Part of a small language model's weights: 19 layers, vocabulary 2048.
MLP neurons of a small language model. Each row is named by its layer, matrix (up: input weights) and neuron, and shows model dimensions 0-191. Each number is 500 + 50 x the weight over its row's rms, rounded and kept within 0 to 999. Numbers have three digits each.
After each neuron's rows, "fires on" lists the tokens most often at its 100 highest values on Wikipedia text that the model never trained on.

L2.up28:436512547435497557553499495505507541626438480545542452456452567464546514450434574596573445503558547520488555470536530493513568443502474458508421528508583479446541529479561518519481516481464492565508562504465501514488475457460439484528432544595427442517550560466456480453610470512600472467412469481574508458464402518503510475589490429468491493453409471510472555592441404568544528472506497547546364408484534553469507543507461482485560616400479578512512551503462451599597500483554550546508530437489557498524522438569446466445496474578500430479463538472462434565471410481442450547
fires on: "tri", "led ", "appro", "scor", "Scot", "aged "

L6.up546:467403478513475513444473551464476488526483504451483523445533367579527455454527519630524558493550478491491548489443503498448509460518588495464582500601521449597541443513477442557421487557487476552584553462448525487523591440602473453412509559372565463549506518595590509554464558530526604608383485490517449439500439419552497459581446522427572467535527516533520481539511471541447473579546537504531556442483483484498511475511492386541472552490479407563436488447504509451498507537464471477434514490478563517544595460446454602469526423475482523461508511455511445407528455528516490508
fires on: "-", "Histor", "B", "s", "I", "N "

L6.up148:495509508522513441480521559566567532556541507512481562428489463501485461545535507416549462572545584462528591550458535552525546456534500512401495497520472463526434517508425471492551440674577449419491493533530597530516513487492443495444534406476542448550453452506538468465536540472443472558515525449566531536471592580495403548547499449483443398556484430453460444490489536477469523512444502577495545422530543440537579466480513627429436533393566584536445505565495472484545526438484396454502474576442472460491545457484522437514501483533395520499490434478550571465432405490451588519
fires on: "ar", "ec", "am", "ing ", "ed ", "t "

L3.up389:579474517492502596511557525454480467528436495403416498556597430513516510509409480537554565558639543471503576461525546574504528477593537499456504426538510560489496518421473550496468572539443380528525531467498496522396519546565442403475569438498411479382484524514499499525527478582590531492566525543367510503457448435460477461491558564463505515513475564441545452569467485565561522513496583496544559445518483507545431435446485480521490494547452563577432541569471560539488579556534481473445538408467479435446505502430419463548478517477423536539475453435433500490500496534469446557
fires on: "-"

L3.up271:378552465435488420462530506517519410505521498493533508409512446446508532551477458516391507502558496526464547476512592481485388536487547487508481456490527416459478510499412537519490495499534469534434538527506547409533528483589565481461500542488394550588521509511438608468443453537578524612429539563522513468406459574448516506450529550499536504474565523544474389435495468550510478452574625492508447507434402536522490582475541544434458499417604438558501485560529479482393585512482504546439534488539582525469526561587519557462490478524516547479431498535479542517430406474564573503
fires on: "rec", "Rel", "pres", "inc", "all", "ran"

L14.up68:526551575351516533495526460595543484489606464537527503447462456534484393419478464451499448544538455472427467448467455458486472515486472501487452495543557530559489527452458488487474549518586525518465577496441465553477583549499574414470404485594457496471500542542643472440493489526575506529499474490529462452569456408621480530493489476566527421606470417468494491554518429531496588551462524525486409562507510503454573492468623462490470506554502422564459549479452521497439605496518537433504522449501510424477520496449583403498474607500485529469554499536464471487484600524522576448
fires on: "j", "J", "inter", "i"

L16.up697:483442571573583594514643409445590524476517494455475470385529518536498454628477536503466446570488490373479480553556567518449637512588560535555524454462545458552451503531499499499592506550455469497481506515450497485474552611491549434569540566481433511510478421475520499514468507444533529439487514440488580515480408460553424515518444508423543532481537479494442456543504459503426441548520488513434564452608413513502511507503565468498567494481479547439419510463524526509469472536477433487433586460394517526451390548530506505455432493532530490493530592456432492573474549467491495472
fires on: "b", "3", "m", "ab", "ob"

L15.up270:594477566482413482537518580411585574546604513463464493492492470530471467453546489441477450543496455445449517445515442555518540584535558527578432447475495452431432495566502552538568449554526448562457478528544447454456396444503468450529465545464467484547516487449478491513470445572477429453563499504514518612566548525570531550524527541495517547503462453463576444451466555487423482538563525512380427546418438532540554489423554531508544499555505613413470506634504443530491482554420599501452499482458480527455585534446485494493559491524482485445403518506505456367530518457435477551
fires on: "| ", ": ", "- ", "O "

L2.up193:519481497503463547496532617506480508466595495504515440532499493540568508505569427552499473402535517389547519574535598553393493485459527545541519512456548417437437451407530460440452489528538461535536529561510516540497430543469447503515507451481516429402490517599484521590476475522514510461474425571428534516550498469527477343482479695497511560520440592470509554505518454436410427476436516503498498525439557484529497529416450524489523518450541454504455566470463508562459456507483519528477514379448513371495523526520487532528429586493594618477521506519470467501502562495481501549
fires on: "ic ", "ical ", "–"

L8.up314:423413528552464507530551418418507435481531546449388412431561589517567508581519532503563534523547474492499593475532536556452533458559542414485523395585532443434516518557603515531490476472458574508449492440601473548522544465501556498516462510472499643496477457462566443523452527495397456556553451489554548549496477492519463492507521537441480514572469519463414485504497524647590452578544442592472578508411421491531458529453465567487539515535487387519500514453417454516504497564412485495482488430471439472474429479506467487528476502490488545452576526542540534465463552431518518433
fires on: "==", "land", "States", "il", "and", "==="

L7.up425:464475500429574416550493472493476520466579521517488449428537485525512442444526468485443470531431528564561497500583496526507512375516572530461444436511429524503487454623558503474464538493570505465530514377524553457436506458484484509555465436459513601468545456502563576502549441452546457478448424505527478618462507478451466481525484466485529506453532492446502473527569462544502462497569529548435525375532481623532565667576513603453413489512511445486502508534439523438503539456509466517486505535470453582520481527559503504633403526383570525507504473459547597493485442509466417501
fires on: "wor", "stit", "pres", "comp"

L14.up457:555473564439541412507515571539460502492571483443490555516550516521547430554514596414457560480555518495489468403502510506485476501556521528530411352490466460506427503475531424467482531491545544428530442508535527567456563503497589535509566429507594466491570525499544514518486494528500473476574468491648565483434517471456496491579412533421571413514555364388506444526484513496554552574498510507488421426414444512490476518452542421405548517528435484541520494537552499546445456497474488514473455537546576534513470598470452512565492499526639503579456510558508487525421448516511492412
fires on: "ir", "cent", "met", "et", "y", "oc"

L16.up372:437499502518493485506656490566502560595571491529426507479517564525421438444516542450523497463498423476431555446501494669477570533542530531453526465462538407457469470512574400563487496508517492461537473455543559443496539486436501450383506482529471473453466450484478528459512420448495462547445459537537436420461483488524482575462572459556501502440577528506460484529477510497487532511595483493429522566583537487550401406553548596545411548549513579563418424504557434477578494474575536510540497494425526475458496423576508474504498539467608530426472504434463508440545549543428506521
fires on: "j", "ig", "J", "i"

L15.up149:456498536525572552453470559490477571529528496473458590543500500511510475452438469475483598503559542524517492473370567514423514531437529576470513494525458571546518393488562487501588423567552464420494475522401507505451434424514521478423506529565549577559490488493486466582420523498584439489535584484589504412413536465533429567511451502505610593558480394474526517462545489586449479476573474462506542450447472449479501572510401517488496509469433473489520447378580460528445493446507500559412503545496535516519448516488505502493571503512607485492497545570476465412412423525576549534
fires on: "y", "m", "ir", "o", "on"

L3.up485:536474535566526550543418517555467462482564523492514518363470499511451459469467633492500580496572527551517495523512530549546343481549458528487483436419525455519509429536471513505496483550624487578518534571489524476464546506463547537507492424421440411470559442452397531562462467442453408499404409590504496477479518497488487556484549427450583582511552488515500416561494496491511439420451429512597553466542443495511451406516548455515508507546493473538432557547497511495594538517546473575534574444423469526479555520470501548519467557533527442564436545408453493474477555532556414491
fires on: "wor", "Wor", "IS", "work", "ari", "Wi"

L9.up500:523448421377610546448440460540448497565591525470500445557532502507441500515629462535632606483531520480376479547547528473567468403485499487461551550438398447490547463454563486489552558497424447549472518558480498481475538522522456529560468509526550408498473500518477457551519479532483464463494565552581473425490391603473528507487496393482393517509504533570510478545513514457535466459481518467552461530501469428469511468447589548439514506496514522539453515532550434408548475497537533523498578377516451540501494542472413499414515503505369473537484536589527499532491546509448580474
fires on: "ing ", "es ", "ro", "s ", "ered ", "'"

L2.up5:505416479436549561476497510433529467549472553540497476429475423480527505321469448462508430558593406460482612533573454597477496508530500483489457509454500493572451476448577556551534559422406478534645403522509531565534484395496475448495477472537449454415594586523450513500570530492544459509525533479559331469500512536480478444522511460477501540414420573481563554470472511466536545471573492450545501497530488558419449478496540524521569516494453455532446501468457537514530487463506556573547548535537511562560461541524427509529529381558486481538498499520531601514493527502474477533
fires on: "syst", "team ", "32", "progr", "Ass", "team"

L14.up240:541440469463556480381483480448493565633538474472517469462560445490431494469512547484541517481540454502476592435434470401530474505565495528477485544525515468512462479464494529511585527468495456390510485548548414476499477485636487510402480550558487497450519549465501432523451421596534532500467497520465525480491512465402455499524609498609420604532452458642462476457466552490543523495452538577582425514416530498532498548374480522489586458438467519464467518555498494552560479515566465556632542446526499500414477467499540551500452549534407506413560577495493550474484495473447518500
fires on: "the ", "from ", "of ", "during ", "), ", "During "

L8.up401:597435518458468550479563571436422496496541517441401412584553447507555599507548481532457523450558466397472503457518511497483527530557619515489513588437553430474545435592439526488506515493516422448525565473499557530463539442520417549489554501462526511480485615498449434591480500437536534512456432491437474468453403454548590435495438498524409471493487554468555537488537433534451490420526515503532548419520485555550518518538510449510593505575472475548501478514455530478545601522467412466461518414458443471494554511511469475524444537551483619597486449449397542484583429510506552526
fires on: "-", "–"

L16.up522:565590497499454442494505502572519446480504535471534416455484521524469430468537448516439470479555628495550516550514526479468519579584504450423543579543547481488548440505534580585391510461571513416487529528558594476526493466443412497442492567579497547443467512424485494448464473638447489462470440541502531465526495511444506600499516435471486508455461491450467494474461519553494461585538626385583464468560485494445496465467457449580554508457465515517484521423519438600506492537460562480363569483466544480451500419568566496501547578597502534490465404515465456578558517479484520505
fires on: "pre", "Pre", "|", "ver", "de", "ul"

L14.up576:467515520562558517400547467486578546537516452445427482388552508510430481375436522463528533511525573560474513486530595502488437415450545549537487467531551557541495404542479544385496563538551433478496474495480404588465357429524609413498470504528547495491469631468525516589448510531494447444482472475495532548529533500463595511471608530526501556480484459538512519458474475521506532494538529521481451523429539503502560515501446576490434491420467520498539607542511430455405498519520478584530553396571521396445458484518433485455559476561497581508534517538525488542505532416496474434
fires on: "of ", "==", "The ", "im", "the ", "== "

L3.up182:566427530495555522556473483493427561456539532503449499485517533524501547431446515495494490536482525500625648444509545480523452448500575507545441579499540486394509445445473471536514496441473417449570438520425568461493427421507441512474519425502473493492590490451469504557463509529523624406443412533473509367522527545506567536557513482520564553554520483457512472525476517412441565443509484579538588480372463452430543425450513513499435476591491520454577440530517521446502479488499580507476573478524456487497484509533445479578442625544492473487445563504460557586475557494591435516
fires on: "He ", "She ", "192", "he ", "she ", "Mc"

L9.up687:519474539529489438467533478516442536520510512484529566441498392540450508511487402505498509609531422520499554478469521495467565539442451455566579596519494512534494439491497577510517433430512394523499469450491525508439435524459581506536444490446528561390504502575494525513377531434452507485444484496572447475549426441464464521517467439511459568523436501506480472508497551614497527571541475534429500455472466475501498595423500446508468552525387565587652492456602608508495488576547553467569407419490472519495548442594472463498533525578509506535530400510410539507506538585493457490
fires on: "er", "In", "ec", "pro", "direc", "ers"

L10.up756:544492499542485472482395538449427449545404499487443538530479544551482496504500435550494460485507486510510554469612523512444455421491558491447543459531596506496541498503513581454532420490557377465563494511419493504555501515493458492485513521463584524463462447468435451508433430488521532409511437547413513419611604484597534572538464549483524414455552514570465514486464545447464433498519495547485545539504494551393535439502516504443474482651530404563504498618495482569580608555516516422454454598462451477541461485500563464442506521502439534499597456468479484536534527545524396521
fires on: "he ", "they ", "she ", "I ", "one ", "ou "

L2.up632:539454568512466527514566559521505500486446521449443448518464506526511487432565565488513457452545481502449533538458538578475644420457470512519397469618602483462540506481571481384612415402554496490428598449488512444501498557509511481486479455567416509419566519501476459535581550512573415420505478619507474561472498501516368458538493435503469477577516472489444459537469562500474526530461546580526537451519524460475489447554435498461476539526471501438433405581433487550540440436574545634462538501492468599447494517542496509580497492500535531490503540507444592463488497489461504512
fires on: "- ", "ven", "arti", "ince ", "our", "iv"

L2.up404:483459420528542438460599581527557541482550477560530545412551476445421461448493494415385449429431506514602537509502564534582463483573460488562450510374489461455551531473531502501519515517407525519484545527506448538457552552543518466486478475562408523474425497430476513503536585509602483484498528500505499492454531557473512528481493512426423467493591468475516587453541551503491506465516668396546460557479539440476413525475573488438527558481559505528447566415524593463441553586489470479493429523619477551473477543587440564473464466514453481509459438603495503474492529493458552520
fires on: "ed ", "s ", "record", "cont", "ow", "appear"

L7.up556:522515533553531386425549537500460595499560535490452522535456505470524450473476512441441436408594464420508500509482476518550551466509470521518526445470580502527557523467485400493531454585550395565566555523505549478561445459499516551509397542429528552558529542458501460561468448469539432584487554534488523555607559419456506523528520552486484511481500543476455460515493520591544477448520539551582397542465397525530547402462541563405463446508481459535498390476441528567558524479532548534530446551459449541541522494407404512567598436436414548529504487470418505525455478408539500432
fires on: "o", "so", "ill", "all", "ash"

L10.up639:493547459467424565476558493472510411427622564452486457547579497553469555537560527541567581441525581442533534500560441560461441443562478577434479474453549501461498580429556585525459538534383476411464480463510517432543507549480528522437561445502490461455566506440493508428546458463447444488432552526569504555465513492490477503487442378523447582428528548485511482471520482474452531510448557514535443532434545589529404442432473396489612579490591408478470562599563472538594460507504535539496504444490572502532481482444530573465526477511540462532517474550553485514427544528533458466
fires on: "st", "id", "un", "ang", "ard", "d"

L3.up289:529544440596466429501487462452485478539536452445556563423497405469518544534549471508450479430404442520548533438573530461504444462485480491414523422467458450533560499471538518575520541488485500502584573493559575477464525454578483513448486474501483441590549551537461481497494430523603559532501633441426530492449522569508459501620570479511552518502502485433512526486503544445567615437534528518462518472507442518552548526408496495498462472452482440572474435505538536516507522490391539578550567328406548538456576492535470495517422492453560453533512494528551587448458470398554481532
fires on: "pres", "dis", "ran", "pur", "ar", "N "

L16.up132:572532518502432504477486523579440475511520540459465491529433486496450451535551455482529525494523560501460554443439526522491608461465493515378614530543415439485495462535573700572493531442500469532521571495580548504482480453547482472540570508539489517524615574482538441444412400506481501487509401516545491522526516496483540560596501497450515504511512478478482561498466448527459510445494448436504417521466557544460421519465473514353468487560481450440521589507543511496456480544532495416502423426518512464447528493491566550517552479644516619454546352505485513505460531480460520487
fires on: "de", "f", "For"

L14.up28:618410565527475494418436524588539559524531490443452521523464522530490551364463498429534463450469519617520497562595497484525591572468454487508440472450517537458468535437497501513386581475519489545466473561538525452452481461454542426549418538444455480490468562463536567494537378568478564484555539625444465554520496470473563490588507492426509473541559518530500460560511530413457576483517495461488503458551472478499448610469532491554526435498504462519541496556476390492590566540473492512412578476426403551466447559467520521543502401548492553541484412454488473525480566450498508485
fires on: "| ", "- ", "K", "pro", "ak", "O "

L9.up394:454494509525500491436518425400545396509532470497484471551448606523471545476466444550483506588600508539439535506575504485453434476515505489552452475507560365494511476497455475466365503586481470445409507569515544492388541537520462564508528580434478537438427456513523507499473394574387465514560501454496525537425563465512438433448616471538486595495528547444437445516502530531504485546590525544510461538504501525569521506448532510508554575557588505498500484409514494456551515568508530545449588521475493619375476485521476531530496508454414529492486504562482488486435567488435443581
fires on: "'", "===", "\""

L2.up7:556500446501441499457505522510477504573502527537532456486576375635471470477443487564508564519557571495471468483596489524514465477441476496404500551539446528430512546452514414508430454480461504364535545508431557492467539506489514470496482544493462428460563533523486567490431434482519538444487455466499522461507527477510553594491463479528536582470505474499490518371515606471541468625573581572644509531499477563600504499444446526374510526454537527426431598544440503455563518477485446620568514584543473467500519503513527466456501475493491453411464438446492547486474532463426542563
fires on: "rig", "|---|---", "bec", "ge", "sig"

L14.up119:434576507538608475561541480653435540491565502552510512436607491551505456507472462557540521483528510467506455423390510480533548467522482556498509494564650501503520504503439489473450506427501461464390509544424518527515596554503509447439438499499532461585492588565606493460465518469472456559514418515535426463548536502481494575562539582501553444467544477488449488543460494518499554493538565540357504503517562555462464400481533571565396511529442476448487503451469434497432475424467495454525475559521506475421490576512482503468390450447490531513502470441496532526470633497426454501
fires on: "j", "J", "States ", "as ", "US "

L10.up317:455514442411432590472568552472517552443559574495520524536451505482462498490512582602489466461612525476567566429484555419553474417525455576377439617457582471512459421541531483448535501538613433495587497473533559501555535502479556557526471544504561530481536538548480505504602484506470476541480480488516458438476465480499430481499525464489486487446440480441547544505389486450429532427435534497540507535475481523547505524447493503473580466357551505423525527455468511515489489531521440442459491429473435430637500505537460539558541613448547520498529554526428579436580449505510477548
fires on: "is ", "o", "Ev", "ev", "im"

L9.up216:492569442466541467425473382466429557550460413477536407427531512545570469485513510522518559427479508469530482455489440482549465585516515591586509435496492465543498494565532420536527495558492469536501518493480516561490560571498464453509441481479555496436473492471446529517620533411535477449514467523578423503615593588457452542443526466497482456578508604514458341570463506454480435456493428498519544466484428642547468498501493494505463510431529510606490543578424511449524580542513496421456515502492512484524521527543474588427562508481491575590558488482403487474478473401508521500
fires on: "in ", "e", "ris", "um", "made ", "-"

L14.up432:513507471484537544490476553485499457490539469486481426536492463540531471486524461501515567472539597505547512550450542557494421508526548537483504504421585540571441495495503504645498618460506517463459428401454455521442544609407428490527484530452520530527552499585521528417585428533541575513493444480479470407369551523598454444463475450530392434428529568432515525497483552563446477535452425428547530444481478579578482566450432520586421543470585471509519469558488452556541431418550418489491516482467489467527498530394515458451502493485563501581506536478565511503444528583556522451
fires on: "r", "and", "st", "d", "e", "ost"

L16.up656:561541552495417530504503511513425488482519544533413558630551598446458486486581411576505452621483505525500501486538546461458506432483579526419498525494430439460449454503559614546528478463490448503552453499447557450507515396506466526480457500455526519533602522480485471503517529467435496479578478481434416524468452480574562549545528480544451484461487488386464580427461499563552450523524540449567469522558513494589458476466495453458504514465536497486550580543465489502427445497557508442450548457531582628549497421497538537558492550404523476426480407617527576419474489443594499472
fires on: "de", "sh", "cre", "equ", "sc"

L12.up705:509439504457415431471474534494492499470607472510486465518596500504504427471377393563487515471503519543465496477456458441480500459465505555478481565565478636528541547392558422504495569468496502549442553460518531553586450475522568493504500488510488499418514538470504407490455453556466475453439550452489505476476460585520448504564493502541561507549555499451476523466597455392586532573426566448503553555538474405557474511571491505421539648461506505447490442563494552524511598460636581591495493561497436501527484488429556470483503498398506562520513451486462594466528483439535505481
fires on: "h", "H"

L14.up179:590573464482490499498522490437459500540554424485460434567572495441508520469526401555552527406549504473509471451415468472495442544512556576617585517465504501581454473489472480432471495540523412504532534551470569579561440544508474455517489502411475463537594499522497456494506444454547567542440467519506594469558454489440463546545479528450518508505496448465471516523507530627417510524498462568588457463559485489546450426611465421499444554464486494560489491416472527505485479570609537496517455532510415509442482431541361456430539506435544623601444490535503569516452530582474441474
fires on: "l", "all", "–", "man", "ill"

L14.up515:495497499573580509422560490491537514508560524512517591444520517462465479558472527448494491543544553475483568440548411482411508537529544471511544498467530596515474406521513536489567536498409467427535514523467438520421351455469476483485525411508516458522503566502507548456452459578577545543506489500522512529563467431463432479455531485591537474451675504556470461431540441457602439515405437520505471496403533511424540485432557425484432552431489557451434601495543522566493512575502508522511513475480557485466471506565517548512424518608528497415576532480441520492585496511421393466
fires on: "the ", "ent ", "same "

L8.up741:512520486545499507516477587440500461456577469484540414493479506501467478609476462515444484546632457515468442434550453554455480542379496472487542408496456426582431603501519582568536526532594490567513429483548483480406490454526549520555489406510518477551606473487482514431503461535397522499475504567508426520527413439569428562451633543464443515451537527500452578556559424555483503488538536470504461469489471507468528485469523579434559493552435580474567547525491573463498512459533418433426477432500543449552517463484538509531504575494573552535582450486430499451527409455427477512
fires on: "ec", "rel", "sk", "in", "tr", "f"

L10.up158:566399402480513466547471517551557418547411507514528462524540574532499556531581532545453491443493505556508520488523431481459555515479454451498458460516557495519473500490501588479472435540486463402473532620458532515459454463516618531595578489484416409454479546558553479495530445443546390504392540423527542552544526467480496532488416524550537546453478445547558579454590539521524454528500528537593616557539497445487507508470421473488482570456514585545482523477488490552505519475463354446519563519433445430526488443436486521508543477525533398395447489582463587537516523463505453470
fires on: "g", "sig", "ful", "|---|---", "Ear", "our"

L2.up502:481462447401576500546472476424523482460478443560441483579461495564504472493440564424496455490535413564513495525582476517619446563545501516487475516550498510548590411494482521443439469480529498494484429524478595516457570409502583559539489517478390512551406461473508565558520460531554515416537500574428576469453531539511510535560582498559524381458378492512511493453385548519543488502543475474503536549482488581552576493446433492511530450584494568517515527510447529422455503500585559493547449487480538535528473471460579459529610536546503457521410387447524454493491409425546504475
fires on: "pre", "ough", "ire", "for"

L7.up314:440334481490559486373565481492478503517611478441475492512539571449431499429615432524499487489510479465498517553568591509426522464585506462461494513480498501556395496502531503576476546485579512533526502446488502473555440531466487503484447513419479532508555550589441532552472551440533482440479510412510467435510502501513550445483513482480505504447491444472440541574576679528465543497519483463450465409528497487421493540576546557484406467563509532512637585436502527584448433472506488450469455609455487582465506511576520498558444564516570549542472499505489467449492448472480470567
fires on: "comp", "stit", "ac", "dep", "\n", "mus"

L16.up105:472432571566515553444494454391520484495443493618502512447554454489467487451517587476503372532477452521478569518431446494555529449550522487530462450488527472540591442546485479505542573511514443504486461438506517440539484431531593509501515585425420530521463533471423483492566430491459528550522520443512600555521572436583449515556419655586572505483497464502509459474463448537604498550513494458562445435555517447486403535572562450624452488469532508494469496442485468531485566533454501473568561480428592452472508554605456536495501527450396487477447543466500471494486595502549538483
fires on: "B", "enc", "G", "il", "= ", "g"

L10.up342:589514554524389463524523513463544490454446609485488508455435494527540521503501585482526499479485488489543516503495470463521552447425500573519485505445439436607488420432561565564396479472497462398456470478457497503417534479524530553502596447525561435397506477513523554537491492507507567450529516450530427516401499429565419514557476543530480477548558546607494481404499431462481514428492582433587471428445534541616566478444482530488521389529445529395507445515578434521496542504467498474591484579513446517498517503481582588601582463518547556530516446487522515406520539544489459474
fires on: "on ", ": ", "in ", "200"

L6.up83:511432573469568570382549516373460482490558423477481451528464503585516570531441479547503527542490590422512596535541529479448583483541450553492566510528575440450583520466460572477453505499561355514535519414460389483483512476533431419519445409378593464462389511509525486417559443514468530416490539570505522532438542584505466536557500510478454567538459532539522497538432539497497577500538573486436483508482490469477492548530539517516507491532499511504540480460483447449562472558571567522434560491513445457391443464525542561520477569537519441586468468500487481450495604494483542508
fires on: "'", "of "

L7.up362:472517437558473480424519377470555465530597403498537436503388527593582506489418393532500537549520500519414593512523587526579525462470481537456502549576500442458508464495586565443525490570490419496541570553556483514463533493506560526510490513570482451506476494466482509570517523459494545458464482494526502553429486505549559438487466492491458515421484469518395485556425440548577470571495580508456444488576401502546388540463507501392659526480533500501476473475556491514522526430506502488518506439483512560472464476499594550443556462488496452443590448537427514545505520409453602563
fires on: "'"

L6.up320:452384487483510534495530481566433470491513537469429490595513494509431529458594627555464526514522532473464582523544496382563554601479542501504482529463474451519516537515497435523436560563497477527488469501495614459580471443510460450509507571596559532439530564440444490471488556559521453478442474531506533396554408551511484538468473385428378436504451553443458518560506501452477456460571497572556495363582532514498468544454559598398531490418508506435538484528562451444487488549540460505520505483503548523575456454446440495464475533552529486425399502529525567562454522529480501557
fires on: "ing ", "s ", "es ", "ts ", "ets ", "et "

L15.up39:600460496489456410594509532431470520501477542419492548489583478523539461536505478598516491510498494521493533552553504496462534459550512499486536531521516587502427459443518459407462500435538500416481580459463534476526449406402514431485463438495468459410583447450473536632551522406510457482535478521482507471568436521521472490566670447577504413644491523536486493523455376386477536437528543542531522546509519504469487491514450492426537498447526449521519475429477566564439517475542535519483563604466476523521529498521570540440501519454497369531429459506550538539554546513431519439
fires on: "H", "h", "hum", "of "

L2.up586:509513594496559531500482492503475461382554543625524498472511432474536473561427421481458546433495528442492463485562517481528490524516486501463568501497497462350416456592441449556452481530586448574514453552411495518560490525517541562485501402462542492540439448537448500566495465452539497592446439513470456493448434507496539542467533420532544535465444401451544486513585433519473416482476506520451523442500528481576460482499641427503477492507511481567531636497525508459547593584538504562521531464506610439522632463465520513448523518471491605503439520462502509474404556451502532469
fires on: "No", "IS", "Wi", "bo", "Bo"

L4.up298:603494551427479549437547486463502491452525487428391507444471457455401495492506567494434499522555557473513530493494514448481434469520496506543452507505463512398522474571555486573531464510584444448520522474502584472564572568505435492526501430588402545456465441530458499498484558528562477524509477547493585517554483522608510491525497480488499537520504451434488459563465554553448458490575546509464472425470443473372429404528425500535526566448595507533492449554433439585503605375475562510539454515442516576435500456495546520590468433446507556542406549465522567479437477639464528501
fires on: "ad", "ven"

L6.up323:524417541536443440497503479563440497498525569446560440499596467491485502548532532450463605468512562553536655482543502457463477492542587529523512503450460395465509444589377564445478484445473472527467445515535517517408487494577421507543567462602493491463534548451420513591483553478499578416526530411446476531443464507502537503595554536477463460566464579623452516509527489425453545474505548572526485496523485434518505513525462569429534489533470477505404422561488494461502469568448466465470499450427457475525375487479549474597534465521450539514502501433553445577494571537448582470
fires on: "–", "January ", "December ", "September ", "201", "February "

L15.up637:441481443503580505428485493506507595539449507600482494490534535489428465387465496517473516471519519507476521529521418411474613523591566562482449427420502418506477527477376540377500402546402414485485431492505467509457430574508588468497539482421480532450521463482458487514516519495564496598536528518552532480416463529555501481544492499536512489546536469519513556555567471537462499507553511533556541437590475515481556534416578561477552516487487583312610487520500544468459482489531564484527570471504461548436453451563494539491474544489519433462447599582484435500464504555452444507
fires on: "m", "17", "ec", "x", "3", "ig"

L12.up546:521466513499467467519421470508562410612516450501458509554489612556491501480469504496484596484410500395531590522514509463479496555453384530452490439543433477482543472480492544493479514524557555463547590372501535526393521538492554529504609526501568475447584493474512420515425486515519413498470445513513549579543463493489602494499478548510527510544484445439609431407447423463501544514519479519503459509428471549415483551462445551435433472508502515489580466480630482504521538512454565542496504571492510512533497458556530497527435461507525580468432316496456487511521511560446559591
fires on: "th", "on", "re", "f", "er", "d"

L16.up716:497432626456479497459504480552528522580535537513443537452582500496464531398453569509480442469492556534500540485418491489568453541466479537640448516489457510434440511414452511599485391542509414443473539529532444478459456508444437519494510558452577514461505597487550462472499464540593519527514565481480537559456565437535590543564566504510557485530489446505473497455475466370499528526419524512462479435429449520546514507486407512504562466459547563485504462482429394503440618478404523504573600499482483523486571498490526577484487469623440521470475554406483455468555602505491523465
fires on: "| ", "K", "in ", "- ", "from ", ": "

L9.up259:455509527472559583520481481478504516507566552457504483491470518479526547553577529540420558509510387418611558472445505525438510494443517488516515532467488532510606448524594516580448532613366475457500439467486506491462519523408475452482444559436470544467537514548473453521439401500550541456460411408573416443565523476567588550433524536583480516496575448410549421555418507504549441492448521505526508510453488595529453609422467593531455444490493483465458544455595504458511470507519442477496466479511623437528544439471453493378531458467544506522551477473586510490481527544500491506
fires on: "′", ".", "}", "″", "^{"

L3.up339:560536456580492527451423578453489416589521478563547421553529462501442501498475520548514516473574552583486506446594470527493451545447439437482338544526551426545502508461448581495513530556538504540484514547552525397482515533451469530583428531525571560473439502414446504466560357514617460477581529541517473495429507528493444424439464430533563517479579526452462525512485487577440519531573605479516472559556439472452473502497478510517497556465495502399517509591506508376531494516554439480423593500503487527480472533504502483457485482481507448579503432487524499442557558570474503388
fires on: "'", "- ", "\n\n", "one"